config.yaml
vocab_size: 8192
positions: "rope"
qk_norm: false
parallel_block: false
init_std_up: 0.0274
grad_clip: 1.0
warmup_steps: 212
batch_tokens: [32768, 65536, 131072]
seq_len: 768
train_tokens: 680300000
steps: 9785
MLP neurons of a small language model. Each row is named by its layer, matrix (gate and up: input weights) and neuron, and shows model dimensions 64-191. Each number is 128 + 24 x the weight over its row's rms, rounded and kept within 0 to 255. A neuron's up and down rows have the sign that makes its largest values positive.
After each neuron's rows, "fires in" lists the words (lower case) most often at its 100 highest values on Wikipedia text that the model never trained on. A number after a token or word is its count.

L3.gate371 [169 111 114 179 104 115 115 148 133 115 128 150 100 147  84 106  89 137 121 116 143 105 116 176 156 126 131 166 147 121 141 130 125 101 125 115 137 137 150 121 115 100 146  96 178  99 105 154 112 107 167 104 100 152 110 113 105 115 138 119 149 126 118 150 139 132 146  72 149 125 123 111 189 172 125  81 136 172 106 127 136  97 131  85 131 140 143 137 125 121 122 119 117 173 152 143  90 144 155 116 101  98 109 147 137 133  88 102 132 103 144 135 148 101 102 132 125 132 123 126 151 135 162  92 109 132 106 119]
L3.up371 [148 133 103 129 151 112 129 135 106 111 155 122 163 141 128 111  64 133 145 157 134 110 151 163 154 142 129 143 143 128 171 115 118 146 142 115 116 129 152 181 102 121 133 131 159 119 118 126 144 124 136 126 115 175 162 118 146 149 121 116 168 115 101 122  95 106 164  60  92 155 214 145 114 138 126 120 116 176 181 127 144 132 116 162  96 124 108 145  97 119 126 114 127  81 156 143  99 123 160 143 138 151 130 128 155 112 137 106 134 111 169 129 130  89  90 149 115 130 128 105  79 119 134 105 103 126 106 101]
fires in: "in" 28, "to" 18, "from" 15, "of" 12, "within" 12, "by" 6

L4.gate361 [120 103 136 160 100 108 131 128 129 123 139 143 126 133 100  98 137  85 138 145  95 119 111 148 156 114 116 136 122 127 150 127 108 113 131 130 175 156 127 137  94  97 137  94 137 142 147 132 140 162 107 114 122 105 132 166  83  73 124 107  83 133 150 127  82 154 131 123 125 114 147 129 131 168 123 142 145 143 127 112 115 101  46 172  65 114 110 123 104  83 146 139 168 118 105 128  86  91 125  86 172 141  88 110 145 125 113 119 122 121 141 120 113 155 164 111 127 154 140 148 139 107 159  79 126 164 161 118]
L4.up361 [111 132 142 130 125 110 129 132 132 128 147 149 114 102 134 123 108 118 142 150 113  94 106 128 139 140 118 156 137 107 166 169  80 126 161 123 115 123  70 152 103  89 137 138 112 140 107 152 144  96 144 121 169 132  72 151 133  99 114 110 119 134 127 150 124 143 146 127 124 140  88 132 104 148 103 137 158 136 128 136 152 135 122 145 152 120 130 144 149  94 153 174 147  90  85 137  90 112  94 166 121 157 104 137 152 193 143 106 144 162 126 144 105 126 150 113 144 140  99 134 103 123 155  98 117 133 116 135]
fires in: "at" 17, "there" 13, "after" 9, "mine" 5, "port" 4, "to" 4

L4.gate319 [137 127  79 138  77 132 108 138  98  74 125 134 124 128 125 104 132 153 125 147 139 102 125  78 134 136  94 178 111 139 128 151 155 107 127 123 115 177 103 146 158 173 156 118 141 115  80 149 135 127  95 136 129  95 130 100 132  95 152 164  85 126 125 121 127 123 150  97 112 114 104 143 139 155  81 110 123 155 156 140 113 146  88 128 113 112 118 148 145 143 129 141 113 140 114 135 136 158 156 142 155 150  96 124  96 107  88  97 100 105  97 169 118 113 115 123 129 100 123 110 109 158 132 104 127 147 106 135]
L4.up319 [130 131 148 130 117 136 122  95  94 134 136 146 141 110 135 125 102 137 136 125 151  97 132 148 129 118 119 132 132 123 134 110 101  78 101 119 189 150 102 131 110 143 134 123 113 130 149 152  97 160  92 128 157  90 148 148 135 115 160 134  70 163 128  66 123 106  95  73 153 105 120 132 131 100  78 157 128 156 142 141 131 147 118 130 127 113 135 122 113 134 136 120 133 183 132 155 141 172  89 138 114 128 125 131 122 164 106 124 125  92 127 137 158 108 146 145 148 127 177  97  77 119 149 120 111 120 135 110]
fires in: "life" 25, "children" 9, "years" 8, "species" 6, "properties" 5, "people" 5

L3.gate136 [127 122 129 129 141 165 114 150  73  89 121 133  76 165 117  82 141 123 158 134  87  97  78 173 126 181  91 160 152 148 111 141 107 143 154 134 152 104 108  94 130 113 134 140 148 124 147 164 124 143 138  99 114 129 107 149 129 107 115 139 153 105  97 186 133 140 149 129 132 135 155 129 134 169 117 127 158 123 159  92 110 127 102 145 168 117 115 158  97 147 112 155 155 137 116  87 130 145 126  95 183 143 163 115 105 114 109 149 123 123 147  89 127 124 126 115 169 103 145 115 116 126 118 101  99 163 113 134]
L3.up136 [130  99 111 135 162 167 113 136 137 115 102 129 138 141 108 140 100 137 132 125 118 123 115 103 119 153 124 133 147 166 106 125 162  87 141  85 123 115 107  81 136 129 147 128 140 165 131 128  99 137 156 120 133 146  85 119 173  97 106 174 158 101  94 145 117 136 168 161 139 115 156 140 113 150 114  86 144 110 132 115 164 136 118 129 175 127 108 157 158 135 137 149 147 133 117 118 140 119  94 139 177 170 142 115 130  97 142 175 141 140 148 103 117 120 144 121 142 156 107 136  95 129 140 129 129 143 107 154]
fires in: "an" 58, "anson" 6

L9.gate504 [134 142 126  76 126 141 146 149 127 131 129 143 107 174 109 100 116 131 111  94 156 117 119 134 113 107 141 136 149  74 105 130 183 103 162  94 143 111 113 144  68 150 143 127 154 136 115  93 116 130 141 149  98 107  75  95 128 133 134  91 134 114 152 125 114 119 122 137 201 113 117 101 191 142 135 104 163 145 137 156  89 129  95 139 105 120 106 119  89  98 171 114 108 118 106 110 121 166  90 160 144 137 120 132 151 147 124 116 107 124  85 129  98 127 124 117 110 114 116  78 126 109 163 112  93 135 111 128]
L9.up504 [ 89 138 148  76 105 135 109  66 121 127 125 160 168 128 153 144 137 112 128 169 134 146 113 163 140 137  69 158  87 133 110 152 125 140 132 136 118 160 119 115 130 129 167 115 152  87  91 145  83 128  96 139 109 150 157 141 105  54 104 132 114  96 127 114 165 134 122 144 103  86 120 103 116 106 149 114 107  86  97 147 124 146 117 139  96 115 107  96 153 133 119 107 129 116 107 117 126 164 134 146 128  88 112 148 144 118 102 144  92 132 128 122  96  98 106 150 138 147 151 147 103 173 121 134 115 120  82 118]
fires in: "as" 26, "to" 11, "stamps" 10, "and" 8, "that" 7, "until" 6

L11.gate42 [ 68 128 117 141 118 124 104 144 144 111 139 105 126 157 103 129 117 157 122 174  57 116 126 141  99 124 125 141  86  93 123 173 111 105 125 140 148 126 116 126 134 154 165 142  98 132 139 137 121 110 122 142 135 133 125 152 144 107 133 123 169 123 127 189 173 127 153 100 141 119 119 154 110 137  96 128 143 123  62 128 122 131 139 142 105 149 111 148 147 163  83 135 164 117 137 143 120 117  98 131 147 134 115 170 118 108 144 144 123 115 169 141  87 109 144  68 103  88 141 148 118 125 108  99 113 105 136 101]
L11.up42 [ 94  95 126 125 144 114 116 129 112  95 142 102 144 134 146 184 117 153 139 113 102 194 131 127 142 161 162 105  98 106 120 138 125 145  86 152 130 116 124 132 115 156 139 130 116 137 126 129 161 141 176 109 170 102  76 175 146 121 104  85 173 135 141 139 168 152 122 145 154 111 162 101 175 136 141 143 153 123 108 163  92 119  69 139 125 101 115 146 124 144 127  96 128 125 151 157 149 153  85 158 130 113 140 151 113 148  70 122 128 119 169 136  58  77 145 122 113 142 161 142 117 122 144  97  83 109 137 109]
fires in: "on" 29, "to" 23, "the" 12, "from" 6, "of" 6, "at" 4

L4.gate119 [ 99  95 101 130 103 136 127 130 112  42 116 127 131 128 158 123 187 169 145 100 162 125  84 101 138 123 140 128 140 106 126 133 135 137  53 109 147 143 136 127  93 138 129 155 102 118 125 114 135 136 106 117 112 111 109 131 120 114 117 111 163 112 107 157 102 172 130 130 121  88 160 134 145 124 110 138 146 135 118 125 103 146 151 120 126 111 120 148 118 125 150 131 119 106 116 103 152 142 125 138 121  77 108 159 125 148 169 108 105 146 146  88 135 156 138 127 124 174 127 185 136 100 114 119 102 137 144 142]
L4.up119 [122 131 113 123 116 129 116 119 112 110 152 133 147  76 128 103 182 103 152 152 119 123 101 116 143 125 167 126 142 113 119 133 130 164  96 102 137 109 127 138 121 155 179 145 124 130 162 134  98 100  92 107  99 158 141 147 125 148 113 142 148 137 101 158 181 175 130 167 135 116 121 133 127 129 125 139 107 126 125 144 118 131 120 134 132 145 112 127 160 142 128 154 111 127 134  79 142 141 118 124 170 122  93 177 118  80 145 148 135 133 124 129 110  93 136 188 103 163 102 143 173 130  97 138 135 137 137 137]
fires in: "she" 75, "he" 7, "shelton" 4

L2.gate461 [146 121 113 126 134 126 110 136 126 106 113 123 139 117 122 128 132 106 149  75 112  67  84 139 129 214  84 131 105 161 112 109 158 126 121 155 145  93 111 129 123 150 153 118 115 153 139 141 137 130 126 112 172 144 107 128 105 124 145 150 114 100 132 148 144 128 178 140 139 172 128 116 151 138 143 123 174 130 140 118 173 110 109 126 138 129 114 156  95 121 125 131 105 154 168 137 166 122 111 145 118 108 148 114 119  94 109 167 106 136 144 114  83 117 129  96 143 132 115 154  77 151 150 133 116 159  53 152]
L2.up461 [119  71 161 126 126 118 114 114 153 131 104 111 175 163 141  85 131 126 146 127 208 113  95 152 104 152 141 111 137 165 109  98 133 116 145 144 137 126 103  90 141 122 138 136 150 139 130 116 148 150  86 155 123 144  79 148 100 133  85 197  81 126 139 137 139 102 135 108 126 132 130 113 113 108 122 140 135 120  86 138 154 118 121 170 115 121 133 124 147 117 169 149 124 108 136 145 136 102 103 189 151 102 131 144 156 107 106 123 146 102 104 124  94  96 126 121 150 175  99 125  82 171 137 129 172 124  97 136]
fires in: "where" 36, "there" 21, "dorstenia" 10, "this" 6

L9.gate76 [113 140  92  73 133 124 110 111 136  94 112 134 150 112 121 114 147 152 137 154  92 137 129 116 124 160 132 151 129 104  60 140 147 148 144 118  83 103 160 117  84  89 120 140 164 123 112 131 137 117 129 125 145 165 130 142  97  79 102 183 144  86 148 120 125 154 116 160 138 153 135  95 112  89 160 158 111 132 118 167 107 130 119 140 116 133 129 116 102 146 155 109 104  97 120 153  77 147 146 105 125 104 119 195 102 150 149 116 112 105 130 139 150  70  82 155 159 136 121 143 134 133 115 107  82  92 139  93]
L9.up76 [134 109 104 104 146 151 111 124 123  96 106 141 143 125  80 113 147 131 122 110 145 139 119 161 124 151 134 123 152 163 105 172 159 122 150 113 125 116 130 100 122 120 140 147 103 148  98 126 143  99  91 148 104 141 105 183 123 190 139 127 102 101 130 143 134 159 114 127 107 126 126 108 109 125 128 148 110 128 122 146 130 137 104 133  83 143 130 120 143 164 168 114  71  79 185 103 121 150 134 131 108 161 104 163  92 131 136 143  80 147 158 127 105 130  99  77 145 177 169 137  82 127 133 174 102 133  95  73]
fires in: "and" 45, "that" 24, "which" 13, "as" 5, "it" 5

L3.gate41 [104  83 153 159 110 129 125 147 138 115 117 147 109 171 126 106 128 208 148 130 157 170 131  79 132 162 122 183 121 128 125 123 121 143 125 143 136 132 136  96 100 110  84 140 171 108 136 145 105 155 130 114 146 130 163 124 144 112 146 152 150 196 117 112 131 149 137 108 134 128 118 122 129 145 112 121 107 175 176 150 113 130 115 111 149 121 141 161 141 135 123 119 100 152 105 148 149 129 210 112 118 122 141 165 122 136 115  75 139 161  94 145 130  99 133 134 110 133 114 136 124 128 106 114 155 115 141 135]
L3.up41 [101 176 141 151 105 146 163  81  63 128 156 133 127 132 125 131 133 129 130 116 120 116 147  91 123 163 108 138 104 107 143 134 115 114 129 122 120 111 127 150 113 136 111 132  91 123 141  94 142 156 112 103 178 123 106 154 123 135 132 135 142 133 159  91 144  99 144 128 146 106 173 146 145 196 173  87 134  46 120 143 146 105 129 127 136 125 132 118 157 140  82 157 117 110 118 133  88 154 117 130 124 125 121 114 129  83  83 124 116 113 118 123 119 133 121 139 136 163 159 109 156  99 126 116 148 147 133 119]
fires in: "years" 30, "season" 28, "career" 12, "year" 11, "population" 7

L4.gate500 [119 114  97 140 105 142 189 155 110  83 142 147 114 118 122 113 127 153 145 151  73 134 158 162 163 154  84 145 103 118 152 116 114  85 104 118 136 110 116 163  94 138 132 173 130  87 110 129 111 116 179 105 110 129 135  88 156 168 131  61 148 136  97 158 177 112 114 118 133 136  86 138 151 161 105 121 141 176 101 148 148 121 115 152  93 119  86 101 127 151 152 138 129 139 147 102 102 148 152 107  98 140 152 139 172 141  81 133 125 153 127  98  84 117 138 122 128  85  97 137 121 101 141 127 104 133 107 131]
L4.up500 [126 136 121 115 117 131 103  80  98  96 132 153  86  97 134 139 130 121 132 124 136 111 141 145 141 173 114 169  78 109 117 137 112  70  77 164 147  77 120 185  98 163 114 121 116  99 102 140 105 116 159 156  71 141 137 120 149 138 140  79 143  71 104 116 147 111 148 149 124 154 146 127 122 115  78 117 155 171  98 137 171 133 108 122 130 110 132  74 101 144 137 120 123 137 122 147 165 151 120 105  87 167 119 134 151 123 111 125 146  87 148 161 115 118 130 114 128  80 129 114 157 105 146 147 126 124 125 116]
fires in: "all" 33, "000" 21, "from" 6

L3.gate261 [134 155 115 177 146 138 138 118 123 127 173 132 114 129 182 141 148 121 146 184 158 151 121 103  98 141  87 103 114 122 109 132 148 105 108 121 153  96 130 161 112 125 100 162 115 166 130 139 125 121 171  99 126 119 146 154 129 114 136 145  94 113 159 118 166 103 150 120 122 113 137 119 183 137  99 111 116 130 169 162 124 116 117 122 154 109 132 106 181 145 155 131 100 159 120 140 160 127 118 143 160 129 128 114 144 104 103  92  93 112 131 145 136 142 104 103 113  97 113 120  78 156 153 138 158 153  99 152]
L3.up261 [129 134 145 122 112 140 161 142 116 134  98 128 146 158 122  97 126 123 117 150 128 184 119 102 130 160 102 122  64 149 105 115 160  98 161 141 132 128 147 146 113 144 170 135 103 105 136 154 173 142 132  87 126 116 139 142 109  86 139 120 160 145 134 135 140 135 124 153  94 144 158 158 105 121 121  98  89 106 139 118 194 119 159 125 158 121 113 101 130 149  86 107 123 120 100 127 136 126 121 138 156 117 148 105  94 127 145 107 160  78  82 124 107 112 125  90 129 119 154 119 139 150 146 106 107 134 131 172]
fires in: "career" 34, "life" 26, "history" 8

L11.gate221 [124 113  98 170 159  99 166 119 102 132 163 151 126 155 140  81 165 139 148 182 145 140 109 163 107 106 140 148  95 134 132 122 100 121 135 153 150  96 141 140 150 183 181 126 137 120 113 111 148  86 117  79 155 101 142 141 155 137 116 132 139 119  64 146 183 142 177 111 167 125 130 101 158 106 118 182 109 144 137 128 119 139 139 171 126 133 155 135 111 134 144 116  85 132 146 140 130 175 131 154 103 167 118 108 133 142 104  92 106 153 104 136 105 123 140  89 126 134 104 138 124 133 142 117 129 137 130 105]
L11.up221 [120 132  97 145 116 130 108 143 131 129 162 122 160 104 142 122 123 154 132 115 165 125 107 107 108 140  90 167 119 158 109  98 130 129 133 154 116 109 144 114 119 148 148 162 110  95 162 120 121 121 113  84 151 105 120  98 136 154 106 104 104 119 114 133  96 168 113 109 151 120 100 158 142 119 173 161  97 117 115 154 123 176 122 168 196 118 105  95 125 151 141  67 143 190 119 124 106 162 121 126 107 156  98 147 152 156 118 142 105 148 127 100 116 123 167 130 121 132 129 107 117  88 125 100  88 116 127 137]
fires in: "after" 32, "by" 13, "to" 11, "of" 10, "for" 8, "before" 7

L3.gate164 [121  89 100  93 107 101 107 147 111 146 107 139  71 124 126  99 136 108 145 145  80 143 113 102 133 107 132 116 174 165 128 123 149 133 102 144 164 158 104 126  65 121 138 127 155 137 150 133 130 180 161 148 154 154 127 148 118 115 155 125 164 120 172 160 138 131 116 141 172 125 114 112 128 190 132 146 134 149 121 133 109  88  72 121 122  99  97 113 138 139  90 133 106  77 108 151 128 100 112 122 143 103 113 130 127 154 161 163 114 145 157 114 121 142 167 130 147 112 133 105 129 103 114 108 111 146 100 122]
L3.up164 [105 163 106 132 171 100 124 144 118 129 124 125 124 136 111 118 160 113 143 153 120 173 108 139 107 119  86 161 137 129 146 151 104 112 125 123 143 125  95 132 131  97 111 162 145 143  98 134 151 138 170 137 139 107 107 155 140 101 133 182 145 138 129 143 170 140 134 146 124 108 132 149 108 135 109 143 120  85 138 156 132 159  94 141 119 135  75 114 119 125  99 142 134 104 130 143 122 122  72 147 122 130 121 126  96 130 158 141 161 103 118 112 122 138 100 124 119 118 154 158  93 130 177 160 165 138 130  94]
fires in: "with" 56, "as" 9

L9.gate448 [123 140 118 114 123 138  99 148 126 166 117 131 119 142  94 130 138 143 135 151 105 131  98 121 135 116  93 134 149  98 131 110  97  91  75 124 127 145  95 136 123 109 158 138 137 138  88 127 124 175 135 139 142 108 116 157 113  70 114 113 121 141 139  90 170  71 152 113 109 100 141 103 141  92 104 115 124 108 121 125 118 131  86 125 162  89 169 168  70 107 142 137 144 179 133  84 140  65 106 101 163  96 167 171 107 103 132 168 165 135 136 129 143  95 163  89 114 120 105 130 100 120 168 110 105 139 105 123]
L9.up448 [161 157 125 128 162 136  49 113 159 116 178 133 137 150 138 139  82 134 127 113 127 108  99 125 164 168 140  99  64 114 120 138 110  93 158 116 113 145 101 150 146 108 103 108 112 111 118 127  81 123 129 140  86 122 135 120 168 110 144  98 121  54 139 138 172 113  78 128 122 125 175 145 111 144 161 138 150 120  96 141 129 111 141 139 141 154 140 139 139 144 116 131 159 105 131  80 148 123  98 119 144 153 159 146 133 124 121 175 153 144 146 100 142 133 175 120 120 110 103 119 122 100 178 136 115 146 133 169]
fires in: "an" 69

L10.gate453 [152  96  94  93 124 138 133 106 111 126 114 102  80 153 165  94 111 134 143 158  92 121 141 144 143 110 120 137  78 175 111 123 126 121  92 131 157 122 192 175  71 127 162  79 107 172 151 116 121 136  90 129 143 147 152 163 123 129 125 118 113  83 124 173 113 136 121 171 171  73  93 151 104 137 136 129 105 143 151 158  99 150 133 172 120 123 123 126 165 100 163 142 111 127 121 131 123 104 105 119 130 109 104 139 125 144 156 163 109 131 126 165 103 133  69 112 120 131 183 145 121 155 122 119 117 169 116 142]
L10.up453 [113 125 108 135 165 110 111 153 100  78 121 110 135 140 113 132 136 144 137 115  77  74 148 124 125 117 149 167  87  69 134 124 129 106 160 119 135  96 155 158 131 144 123  61 106 129 147 132 122 140 120 138 126 151 138  88 162 144 135 126 118 128 142 150 150 124  92 144 163 123 119 115 141 130 127 150 129 151 130 178 125 132 101 140 122 134 150 129 113 139 111  94 154  88 140 108 123 129 148 122 153 110 108 137 144 155 156 129 114 150  79 121 163 110 130 156 117 128 128 163 147 104 150 129 160 158  90 129]
fires in: "at" 78, "atlas" 7, "atmospheric" 4

L9.gate429 [112 104 129 126 104 157 104 138 140 159 119 138 110 108 124 116 137 138 113 139 117 157 123 137  86 121 112  88 171 142 105 158 172 125 108 142 115 150 122 133 153 131 132 131 128 142 171 187 139 116 143  98 134 123 127 120 175 153  97 110 162 165  98 104 163 156 129 126 150 107 139 107 149 147  99 159 103  96 137 117 145 130 102  98 110 120 127 150 143 197 154 150 169 105 131 132 144 172  94 149 100  70  81 155  89 132 119 140  92 147 141 128 101  98 137 140 140 150 151 167 100 105 113 135 131 162 113 173]
L9.up429 [152 143 106 103 134 125 113 142  84  74 121 136 151  96 127 146 122 133 121 150 111 103  93 135 112  82 125 132 116 147 146 145  68 101 102 135 109 136 127 133 167 148 144  94  71 154 155 155 148 112 114 122 141 158 148  97  96 139  94 145 126 108  90 119 164 128 151 118 121  81 138  83 102 105 117 128  55  96 152 118 142 112 144 106 156 139 141 171 144 136 119 107  86 155 131 103 146 128 133  98 130  84 117 174 141 171 144 128 110 161 123 160 168 122 116 106 145 133 142 151 165  87 114 136 116 145  94 139]
fires in: "he" 37, "she" 19, "heart" 5

L3.gate519 [151 117 122 123 148 116 111 119 108 141 174 134 141 116 156 105  76 136 108 134  78 119  93 125 108  72 105 130 121 132 128 175 119 104 111 111 116 137 113 100 124 146 173 107 178  87 133 166  96 109 133 171 121 147 156 143 153 170 127 147 131 126 152 163 140 122 112 161 115 113 136 128 143 189 111 129 167 170 122 143 142 145 104 175 144 112 185 123 120 161 134 111 139 135 107 118 164 110 115 147 152 147 146 118  74 126 122  89 134 132 112 112 102 127 108 101 141  92  98 151 129 152 119 134 100 169 149 164]
L3.up519 [124 161  75 135 161 155  92 144 121 127 159 143 172 137 136 114  73 133 113 141  72 118  86 114 127  80 108 123  93 138 115 154 132 130  94 106 141 120 132 128 139 139 157 180 163  93 146 160 138  95 129 122 135 130 145 146 130 131 137 141 137 109 133 165 145 112 157 170 146 129 137 152 129 168 142 155 139 158 107 145 158  80 118 148 152 126 175 122 119 153 130  95 121 176 136 125 137 123 112 134 175 151 134 138  81  95 126  76 145 144 114 146 119 119 132  89 111 111 124 163 127 140 132 134 118 180 141 119]
fires in: "an" 50, "by" 10, "of" 8, "the" 6, "anion" 4

L4.gate235 [105 121 108 119 102 114 104 116 126 119 145 116  98 147 155 131 117 122 151 146 111 135 134  96 162 164  95 146 136 136 114 155 135 110 126 142 190 159 124 126 116 121 124 166 106 117  92 135 111 171 124 127  97 117  66  77 119 119 146 138 173 123 121 147 104 151 164  78 160 108 138 100 134  98 140 126 140 132 127 137 110 121 119 150  74  98 110 135 169 114  85 134 151 146 104 180 126 156 113 154 123 103 118  97  80 122 109  74 121  85 138 196 163 150  95  67 121  86  86 136 133  82 122 107 120 169  95 105]
L4.up235 [138 127 126  84  90 106 133 167 132  89 131 157  94 112 146 167 122 116 105 197  55 131 132 120 140 139 120 174 168 121 165 145 106 139 170 133  83 104 134 133 116 141 155 143  78 118 126 148 109 124 128 123 114 117 156 156 119 150 123 158 116 104 141 151 147 147 138 149 141 126 120 130 147 122  86 136 112 216 183 132 114 123 120 121 149 163 115 148  84 154 131  99 126  91 144 129 148 153 140 113 121  92 137 140 115 110 147 164 122 112 141 120 131 169 152 144 174 119 127 169 103 107  91 159 106 141 136 140]
fires in: "there" 20, "stamps" 12, "around" 9, "st" 8, "stage" 5, "within" 4

L11.gate290 [135  99 143 126 127 135 151 131 152 174 118 158 114 127 119 140 136 120 131 150 146 131 118 158 121 143 134 135 119 187 179 119 118  89 130 117 129 109 120 135 132 131 121 144 104 133 114 116 168  96 112  95 125  92 117  97  99 114 134 127 143 140 133 111  95 164 102 102 106  99  81  96 103 103 161 125 100 131 113 148  89 128  71 146 134 136  80  87 144  82 161 119 141 127 130 123  90 138 102 180 164 125 122  83  99 138 156 133 159 170 147 127 120 148 150 156 166  82  87 154 144  95 145 147  92 152 160 125]
L11.up290 [151 139 123 120  84 102 144 133 168 140 124 100 137 127 160  84 131 129 117 139 162 145 133 138 187 121 135 123 125 150 127 141 137 123 127 112 124 162 110 105 126 138 130 115 109 157 126 144 116 129 129 169 111 127 147 142 167 161 167 107 128 107 159 122  88 103 104 157 125 131  82 122 199  88 124 126 121 117 169 152 169 127 127 141 113 126 177 130  85 138 102 117 108 130 118 129 134 105 122 125 143 120 153 148 110 184 138 128  86 122 128 163 147 112 133 127 160 109 160 152 148 124 105 124 106 170  79 102]
fires in: "had" 18, "to" 17, "has" 13, "have" 11, "ve" 6, "never" 5

L2.gate172 [130 104 114 121 113 146 136 178 111 128 114 122 154 116 191 139 101 113 124 126 138  90 110 107  77 132 140 169 158 131 130 125 104 135 106 122  86 146 152 130 111 143 129 129 153 145 154 149 144 135 147 123 181 118 113 149  92 121 114 162 157  79 128 179 172 130 127  98 146 122 130 142 161 143 107  98 109 166 116 168 177 144  84 152 150 119 117 142 101 133  99 131  99 111 114 113  96 163 153 127 122 151 118 104 130 117 126 101 125 111 110 148 112 118 118 127 143 133 144  92  95 129 117  54 173 107 122  83]
L2.up172 [132 101 128 111 123 120 139 163 117 138 121 145 154 142 164 118 137 112 125 136 136 123  98 121  66 129 130 155 143  97 153 158 110 108 119 124  94 122 128 160 117 152 135 125 133 146 152 135 162 132 152 112 180 144 102 140 121 107 125 175 149  79 140 178 152 153 111  98 146 121 111 120 154 166 111 118 118 163 122 170 194 160  74 143 142 119 107 123 107 138 114 144  86 111 141  92 126 178 147 128  92 151 119 134 138 112 143  87 131  99 131 144 103 108  91 119 142 130 137 124 145 124 128  87 179 102 121  77]
fires in: "by" 70, "with" 20, "from" 5

L2.gate13 [138 112 155 132 117 111 139 134  92  74 132 119 117 175  89 124 137 122 154 153  99 123 117 123 125 138 133 154  95 169 158 163 133 139 148 119 111 126 131 110 149 160 116 125 112 144 143 189 145 139 115 141 113 125  67 137 102 113 166 128 134 122 142 167 127 148 143 133 136 164 165 131 111 132 142 123 154 139 149 105 145 116 128  91  86 131  96 175  89 119 120  85 150 124 132 125 113 144 122 119 106 113 114 148 127 100 100 149 123 121 134 156 156 157 140 142 181 103  94 160 113  68 166 121 131 150 108 157]
L2.up13 [120 110 165 128  95 103 126 148  97 113 122 137 121 143 159 131 110  90 131 103 131 110 118  89 103 108  93 105  97 160 176 113 126 109 128  86 139 116 124 107 111 150 126  99 123  79 143 143  97 105 152 120 110 125  86 152 130 101 120 128 130 129 143 109 146 157 142 156 132 122 131 107 117 125  99 104 168 144  97 155 147  98 136 117 121 121  92 174 142 149 112 116 113 121 125 158 151 154 105 119 148 106 111 112 116  92 124 175 143  90 125 133 106 140  88 116 191 122  90 148  78 116 119 123 161 149 155 151]
fires in: "there" 44, "modern" 4, "ten" 4

L2.gate333 [154 139 140 116 111 128 153 150 104 103 161 140 115 124  92 118 111 105 157 137  97 110  98  98 114 130 135 129 178 139 162  88 156 110 130 125 106 143 128 113 120 156  99 113  98 142 134 149 170 147 136 129 145 110 117 145 117 105 133 100 139 128 105 164 130 158 132 142 122 165 119 164 145 147 118  86 127 152 110 134 117 126 104 130  92 115 153  95  81 113  80 136 116 192 106 133 100 145 130 147 140 177 126 118  89 103 138 146 125 137 169 109 164 143 151  93 166 111 140  98 134 136 113 149 102 184 120 103]
L2.up333 [160  63 143  85 151 108 133 115 128 115 137 142 128 134 107 106 134  90 135 117 101 163 129 152 120 127 120 121 132 143 153 118 150 139 163 145 135  81 132 116 121 125  94 123 133 139 154 115 145 151 125  66 141 111 122 113 145 155 112 124 119 155 155 139 175 174 112 175 152 159 119 159 115 128  82 122 172 107 143 135 130 177 103 123 172  82 134  99 101 142 104 108 140 177  99 162 129 109 140 160 176 154 103 132  85 134 134 154  96 143 147 199 119 145 125 145 156 134 135 118 136 144  87 147 135 147 120 144]
fires in: "with" 19, "as" 18, "has" 17, "is" 14, "have" 11

L2.gate259 [129 156 139 129 109 129 147 144 142 103 103 133 105 164  74 106 147 115 152 134 117 124 138  77  86  92 168 114 164 124 159 127 152  91 135 135 164 136 154 134 133 138 143 118 159 146 143 147 163 157  97 139 170 151 136 113 113 147 154 150 124 113 132 159 137 108 126  75 126 151 137 107 132 114 174  88 173 123 131 131  83 156 112 130 109 110 126  82 154 223 148 130  80 142 113  98 135 118 126 119 129 145 133 125 126 108 125 118 129 200 142 169 125 131 148 142 113 134 123  88 138 124 125 134 105 153 110 126]
L2.up259 [ 94 161 153 155 160 143 132 118 139 131 113 140 133 154  87 174 152  96 131  98 144 139 117 122 100 112 174 155 135 119  96 115 151 136 111 148 145  95 102  91 148 102 127 148 139 158 136 144 116 145 148 112 126 133 114 123 151 164 107 143 168 146 128 135 130  89 103  87 157 133 120 123 120 112 137 117 182  80 159 138  91 126 127 126 105 102 135 118 153 159  83 122 117 103 123 189 135 107 119 133 134 127 134 142 152 159  91 106 121 121 153 114 138 129 101 122 101 157  97 101  97 132 123 149 133 168 113 133]
fires in: "including" 28, "as" 16, "include" 15, "like" 11, "includes" 7, "example" 7

L7.gate94 [127 140 116 150  95  87 142 115 145  97 137 132  76  99 117 116 102 134 115 162  80 157 143 116 107 138 157 126 150 123 100 103 149 115 125 134 120 104 133 172 146 127 105 159 114  91 138 152 130 170 122  94 113 145 151 132 112 105 122 175 149 126 129 146 111 125 170 110 161  95 126 136 100 132 129 137 109 118 131 137 160 152 110 122 174  92 112 116 154 199  87  71 135 180  86 125  88 128 116 125 192 111 111 155 110 126 109 118 139 111 114 135 119  86 133 153 120 125 145 117  90 137 121 151 129 125 116 154]
L7.up94 [ 80 109 153 127 108 196 148  86 117 158 115 150 116 135  96 117 134  82 114 136 111 110 120  64 148 138  76 129 120 151 139 124 141 151 102 149 132 148 121 147 128 161 136 143  67 116 137 130 166 137 129 128 113  92 106 119  97 124 170 165 147 111 145 135 138 149 151 151 152 143 140 147 139 171 138 163 159 119 119 119 150 102 145 180 166 146 143 161 180 177 130 100 125  93 137 116 129 132 134 101 154 127 138 103  91 130 129 136 145 159 132 188 110 101  79 129 150 142 122 100 141 121 107 128  80 135 126 140]
fires in: "career" 21, "life" 16, "mathbf" 11, "background" 5, "biography" 4